Weights of a small transformer language model: no biases in attention or MLP.
MLP neurons of a small language model. Each row is named by its layer, matrix (gate and up: input weights) and neuron, and shows model dimensions 32-287. Each number is 500 + 40 x the weight over its row's rms, rounded and kept within 0 to 999. Numbers have three digits each. A neuron's up and down rows have the sign that makes its largest values positive.
After each neuron's rows, "fires in" lists the words (lower case) most often at its 100 highest values on Wikipedia text that the model never trained on. A number after a token or word is its count.

L2.gate418:536456506487463454490517463495529499489486556516538449504481457490454434481517518528551538497518517523522466511466543437427491518491447495386519538472519520492459445506502453471479428448524464498485472460556514479525476454509527529482428558553489469445501504512497445484480525496579517520551445553502454507513489375472569551508441475568487546444468512467503527436513494466513543535502425522490507512475541400472455457445462447485475437550575483478531579570460495563450492601540514518485551531481520441526536474543562471467525477473526464406499531455531523555510489491517510515510506478430451518483422529503481575498514539498511543432558502531486505503438548444512551514515519449543497477550559537484471553468546467470491448526427485503513542551461483489558513458451542
L2.up418:506467466457524477535437498548504523554453519465513531497514463463504560476453553427492546492473474455461444542493548515483567583486444503544514520504502546528464446505475530566412536448540569486465426592456530543475446448449543504544441495411465531453539505450448533476559514495476445424465434521449420485460494542507550421528474429497493502519522462478436478560496489444458454540475515561509413464457468458581450498533464442512562575485539484461558468556590481511498434524487556441482480451487513465462495466513492404574531470486521515474528492429567457441550558483546515475541431437477484523542471496484529500504506446534494575542463490476540489497499503464468475509520471497438537514488498519457487492510588522461477541555518468468485528476501536442530452497438543
fires in: "national" 24, "international" 14, "community" 7, "popular" 7, "democrat" 4

L4.gate341:463491439562498511513471460496534549503514501517472486547454440493423508488470519484539552440452471605491510507441472515485545498462498478506543587519558425542497494429490513447565556555461511467528444586493499597465456546503471494512526523530461488487524545542478548491435434526458467453499468435497501536538543467455520476518490483575520496480525544520446499545510518566466486537533529492500500524516526465515474463542474461392479407522494515505489509438452545491490538504495490494442407509495400437522514470414479531535487483518471545386511471428439506517491544495495503510530515420508449535440527531526603513446507542531432514526549512482512454474480483548474530491525553552505526511529528469458466563457513459471452509524566508502481480486478448477533538498469480
L4.up341:549479508527501596531487513502484464501483533456474475500538453468530396511497623475431544485486465499528514479466470449469583414454495513513480475559508437498456520424427556401538488474528501492469494443497481481550489501570609475570551504537559536558475634553478444473550509496492539479489469427452439523534464517426529474495529550460573458500525500514531432497466507508510451473506463489434511536476580404521490472589502528514518488480526465512518606445473514496496551588478550496579512472479425515558536531469512522544527518469517522530481491482496547534541559518519448432425456482511446535498481510559557463513515515530429545454533515477498514536556505505466504501480527447520514447553524552505562506459538552526488499436516575485532497482513531480564566468488434
fires in: "also" 24, "still" 14, "t" 11, "currently" 9, "not" 7, "never" 6

L8.gate451:527498480511475579514492509485490498502513476476500569463474503494472474459446510413496432425488469539466492473586557457450496513571477475487460566546457484508440527472535485525488510473534526430524503453552529467431521495463557486521522486480487588511455604465496478441504495537554463454489543492584509473530482436481526464467524527487501539438444493499521523499557492584483536512473529493493553491509535526519484562547535496486567480516439464548531476450475441596494490507521491495488480527538506534505478495461438517485453538508528530456458530494523427527513404538562489508472461534473449514473445542500483645537474535470468563454506478512478562478597495499550481482559491506434526519484517536488489464443438429508540556466540533552451570499535440509500484426487549
L8.up451:493584502547460441486483542477524514523453531537501475522498439464479500530570512447463536490501524548473537494525553496466550469488520420474527465460468550453474498505504522522463553499495496480552531522484522475450524486475506520442492539516449520518517482467505438507472443538467451487482444492476446505380504514509541486474481570498503490577510528506578482561444536483482485486487456522459495533489532526520521457502461490481491488455480459517508429463498547387501468523432534548523483458467447475461528515518547534486479452502511455490498525462502517474627491542486579471515503520559450481514490529436467479496580510504461419448447535492455522507520447555527520465432606519501532532486544505569534451524426487529443495488498421507525553463467447467518528491494501
fires in: "to" 70, "and" 6, "or" 4, "today" 4

L5.gate154:481502556493544560444461457508549526438503451547475483560509530457444508487512573506558520526537445404441498506470502485549497496539493468523502565579484494578478546432486483508521464531534503526511547510516496526437501499488522557584468450519562534503505514500419542523448530590525569454557514550457478463485530495503475487487494520475556490470452524594493576484565472528502522461481533547627489511506443536543516511509510429476475529557488479460497476521499510533514515586512494497466470529574494497504538543533547547453459480527580516555519569534600521518512522454456534475508526514512440464562576520460461530444500467551529533496531548473492472493460475462491419527491488518501513491501445545481486485529581556440444454493472447516519485493435537492455421499512541
L5.up154:529527588475496541472515487547507513528485475546513457498582508471512489487555483541513522559471516450482450503470599523501569506499510493517575506564551482504534473477561493553504518505527523490523523487440511466457470474490475542459538512530550535470492535427493481509493391464455501431404512482558486499599485511460473555576504549479536513585503522496499554411537446490511544485547523507545468481551481503496489494523436485547469437471526531526499514556546474492496465487547481549461441519472508531506580489490482434484481523525483482470445548462480473567493480564479473520474450549477481479469471387534477513426462394397515538439461482531469476451461521538515564504470530521508436525484598501505530547454518593517513440435568545528515501555444567453441530517472493
fires in: "state" 33, "national" 20, "field" 7, "memorial" 4, "presidential" 4, "palace" 4

L6.gate168:531495473482433459500499493488484551491504550486538543510491514473502496466497489506481494526512474576555443479485568462498474491568490521484494430443468561548542482489560484397476448554462563500524504565423453435498472516427545458451509525487506552463474475483517507537494486534458479433483532546535597512552445521435484534453525490470528535532490499534531499489487435460519467527465453482546465553466472504605494471473493483542454437437507566434448414434504441474494511486457541517453506458505435474544555460446497486521539517522482552418508458446497427443512447483492416558504539513517528501483490446563500503500500490521449529543518503452481557490487484505609470491522457454464480514493531592471451433491585486545520566501634562467510436575488527443483500535481501
L6.up168:541519556444544521469480528552513544509494472508536485580541555473426501521472501464533475456506463488487531518470489505473565507522510556509495432490468547523457502481483461394489544570489476557510580459472479461485517516530516520400545454456400506542504507501545522452510466508487508555491488486467557505483480531474493493475495469492475504479495463405514523540498414494432452481503462463489475495509539497563526541526527463482502563518541496520462495487455507420482456519495451472498577511476506594491529548490515497468510498464584544470447580427516506468534557531501484462500444520556498541490494580426494575503487455628493490461466490456596526551463498526534466545552587570511501448454533544487543447520451545445476512474600524489475449461488519488492488445513526
fires in: "and" 55, "of" 11, "together" 7, "orbiting" 4, "or" 4

L2.gate566:464496532453509515401455522520488454494516571530497520544464575517472483422581495514530484426450440510448485467532523471489468473494486485496557537489481572407503490482522463511525528481512522556437481502452488491541490528483464514519434499504467511543502509537492494513515504518554516507507461476494424553481446434509464490502502526573482472517480442533476524490441523492489495498500457459574479484513505399490547483398490484416495584514474537547477539488483548493524495448438482458402540580563508463467534506472504480431518539465517434435485479455543614488467582459496541470597492427487515439470505494469501532581511484541427569525492434505516416516501481517499491463516491500552475542502531491540520484478496506527489554488444586560553521540555514460485447515514480
L2.up566:526458511500472509479501554501544440401461599535590479524461525504437505464498474490482525427500430526470473499522504497491480481456516588510526507462479568442612483519535489484517489532486540529567478492441472487465535544532458579485413495576424473463491465475535487477537475422562505506576458529495459589485508463516501486457448522478493501533435463560514525501489546462436494444528449497515500504504490400536507466472515477464511531535509546488472522519503531541549441446568491418418549562531517486504543494455534492462559506542482445492446483468546604483475552449551508460600439476466522554457547476428491513559542506461450565453458433561504424478472493486466471429549456515570513557476496505483446451503505478480482487493491537461525499542521513522470496457466510
fires in: "national" 13, "research" 11, "cultural" 10, "international" 9, "economic" 8

L2.gate509:572464444493524504525485514452546479483499540506489521448482451549470495473497424457536512484461514465502518522493553488437516541474567544464459501525492478482452415457500486467534497501487492488591511402493571450492515547481533497554520476507516512451495406517557458463431480506516514508483476479558500472476509502488466448474456458514487503408435489481468459475487434451542505411459468510574524428565494551507516571479486491428477524471538494465520570539503485426426467562561396422503564515498441488527503469517518491451466587500428440527506573512464418541566563483529467480540526501507404485484467525543572517462434458532480513537411507466494482499491503469539452540446466483469483489418460477498510513462457509501518508452480525609617481442518556527542487506465513
L2.up509:490478482431551575451501530551469473538541453478505557532601519449535480484504496520588492493457507500505476470482535426487423495518519525450498560519426508535478487509492565511500502449491471510549533465558520521459443556522463486423559474511501523482511493509590516469540511464493498555443489485580496527399548452519544466521498453459557494487486523502513459465491452454451525484513556443484482510511506492452524540495511516407519526425425544512585519570499457485494507414492396535498535476501589458576468531533553537498466491538395502474508518544558478517555483533463485494510531544552524439503529483506540545499496425529522550446543424484459527518503490493495427444458420432532451455501447476479502458426441467580501509495472556530545501444553514529532492471493493
fires in: "since" 22, "founded" 9, "university" 7, "closed" 5, "help" 5, "united" 5

L5.gate348:463538505524493554593449568444512534548453431451496500561513545548491496548529485505474471492502508532488502463472514566544520578543499516549493564504523450517465497514449515456540588496482523558483534554574486526395516514491447422448517434536508506517472462451481506520517478396525443491550457495462440482539451570508456449446494468464545525509424550607516456478490589510537503473521484506484548573506536532505576463510481507508525548540460494535597584522507482538480452482485512555495538489393466468445550478442513444540495440491438539468537487431468449515504539479458516526502485509496517493435524463490468436468481542490509504480455560403509525545503509555497533512479552530537480477522520526510530427428440506540541522473549573499462531452486546530479436444453475
L5.up348:463470536517487551535417471470532491482538521550486409541556533504476463458459478529512537436513474457487534501527477505592408483519502542537539574510564484486435435410567487475540497485498462543539495529498532500525511527503427467457488460526492515501467546545550491451523518514486468577494599439468506501473402438503511498387503542496556511491577553529562498458479559562511568593443530553466529525511514524490548470571496488545472516484438498528491473536495534472494508501546514510532466502514507513471565527493505477492469565512532431418466487451562508488439508429559530467400514519456422506463494462452465476549482516449589484550475509440499504537514478458504526428461487521555514487550503488479558422561495450490439458520525438510470506431460465510519504464507457
fires in: "not" 39, "t" 10, "tur" 9, "never" 6

L6.gate548:532449494535556521524505458547423505497482441456506546582467459500547453514501567444552527533526429528476457510506501505534542525459504553540497500565463445535498469479517458480518565416480528460442484483508532477497456495536443457439549519457424494433457445526495482563400551524422550465502503503445536489447441526483475436523607482507486417492518502553537521557453481572471582473482454398505524468426507555510489503484503390482430454521442518430465528612539472501480460490529458490518436507595492522457560535462519487488530526548493497602483521504549445472511482512516533529488523489512497542437465554504503507478508537574531524550513517442536472542517458554497461510522529491521489482475527514506557424511487503507491510512481497469502516400502506512538460485537437
L6.up548:404524558535527400507467440500504538544508435495519499538498495476496477444531462429514533436465495524536519396576500472474432488494495484488543415512484534441536562488527402526576500518463514422497525492504497495545497453448543470459478482523511511437508481495544457530434510465540549478449505492470580449462550446533547504501467526514500553564474471539479456443503496458487544576543589564450531512472545487467433446449485509477529448484468495498468409526468475487486480448436436548508552470500500491496445525510415545527484484548532526499501543577521462506485456497531465552449522511537461495459528599490504466550514444532558572460534465504456564568468480527534470455565476522445526478478524507472558478477507462492447537523422473561503406505536464449512461472492501
fires in: "of" 37, "on" 17, "without" 8

L4.gate390:552498490462538570571477541457494543480444487503512525393477470425581484542459524494572505459480482418444500554477484500533591561466608525499528570544537495501495564517547567514541540464535545419514498444520503475536496509472469445462542473522528522494495503492489532536483495517460506491452496468465554558470518483525479479543531466542511471495562469461464540509463488453476543467460521479544513502581522456448461494509527601553451517498486483477527485485484543517499535464566555505498458424480508584502544483514466510437484507519567508488452461496470408530503530465502524543524560533547501529532539527455383527553506475529524512501528506519529514485465552472503488456489471503545548446472515558503483478529485511550389460598508418469475494528450590543528530544540452
L4.up390:551573518455515559577490500450555474558490483477482526482574542453512549463551574441556529520497462554487499496468463514484536510465535510442535555506528530527542528529584549523497518513410481455510519478541519574626433528432449474562511400518563544519422486508506503482467452486428524482419535491453541499442430500467558562521505487483507475503489500499547484475526498448526504523512415496512552459453563458476523578483473457570521517572468547488528516500539472513470517473570494522575536506436537573519541470463483537423507495463498465450533484444451445511497536470487481597509584483499454464469489580479451539478460525487527516521464529496534442450394444495559561546462489494505474505502526468497542576524470511500464508562551499476508542553436549509565498530516487
fires in: "state" 37, "national" 10, "in" 8, "january" 6

L8.gate522:470559509475448489527505475473447481457532524415499450529480454470431468453541540481511474494526513528516456449549571511461483567523571523490561428547435457510440489545502583451487550460492505512489546444464539499487500529572464561523575512600532482487498486435576515564471570506556535489523505574454547558513429554470492497490534530448478548508491524473478511555548455556511515487479531432425512507488478519588505492554516428441542485514580515449517455480572525490500509550501503455480472484531488495578526530386533541499481406512485531480491507502513521518436568464529499538511489529530491519448410519480427545508480500471522487584475559476533496566502437467474568463516458552553450520523473552446503507508459457472535495492480498534484490481459505440487438418426423
L8.up522:484518487455515492505467515525442504577563458519548497445510478563485462495457493484430484480409554547563501504630501518434455478573487495579460487508474485457600503453549467528530477509488595436471488428536491508593499540509499445537531550521440495468498541509466499562530511437475492469472498483559459531470463468475482518524510542523509475525529496452467526504445493505511498524460463457554468435447434536499502499528489452510437510476589516490477599569480481466542576463489494447451470516502497560521519517522548523477436488500518463559489509520551467466602466513509606500524570599453472571518560537519526478455467559573425475509534519538491480461526529488461488491535450544529526525538556453480508463559512552503532469523536507552595446497507564435553495432477478
fires in: "of" 54, "united" 13, "european" 4, "arab" 4

L5.gate758:470525441519506464538532460525497529543479514521473511487362523491484496467539457560512510455445456472538476479549503481508562488498419435508465495524482461509518497465507443496576521491570489477452428527548524486486457526551539469401420491536561499519452549485464484554505551432488439552406512529546497516496502495435523482448558505519475492482522462425432518483547474462564507478477525451474427488467450467535458481522504531576471503460427493505488492553601521484541574418497482487536623482541549415458482496491566492452472513482462557460497483489549437422562541586556532508495486609523552540476576542470517477474568453493509485496526510508499531551525493537480533496471476564496495530514407489504530506489554542435470561582412501532554513531538481542493526516480528
L5.up758:434568574496553451487504552612538454516522457464526463437417597469455460392505504441485466453500510494558532479522562506484453533571481497442525454486482515574568467491500568543574520473452559464527461422501508510489553424564551459444470457524546484418527517519470466536503518509491464486470570528457523426469529458540510485510467503542502459493458498555514546505497513439509535505474524496519489504475448531512554550485540542524504473525545440519485528505472475489527588529489508540436531473387508486493494463476536516454536503529518533499482460499525476485506456470490491528521469533538483512514515530535571473498497538487565459478457529476532492484497502584564490512516521506481462498450518542502503552486491527481447462465530531555469421564453510505536539493512448
fires in: "of" 39, "fort" 8, "kansas" 7, "soviet" 7, "novgorod" 5, "saint" 4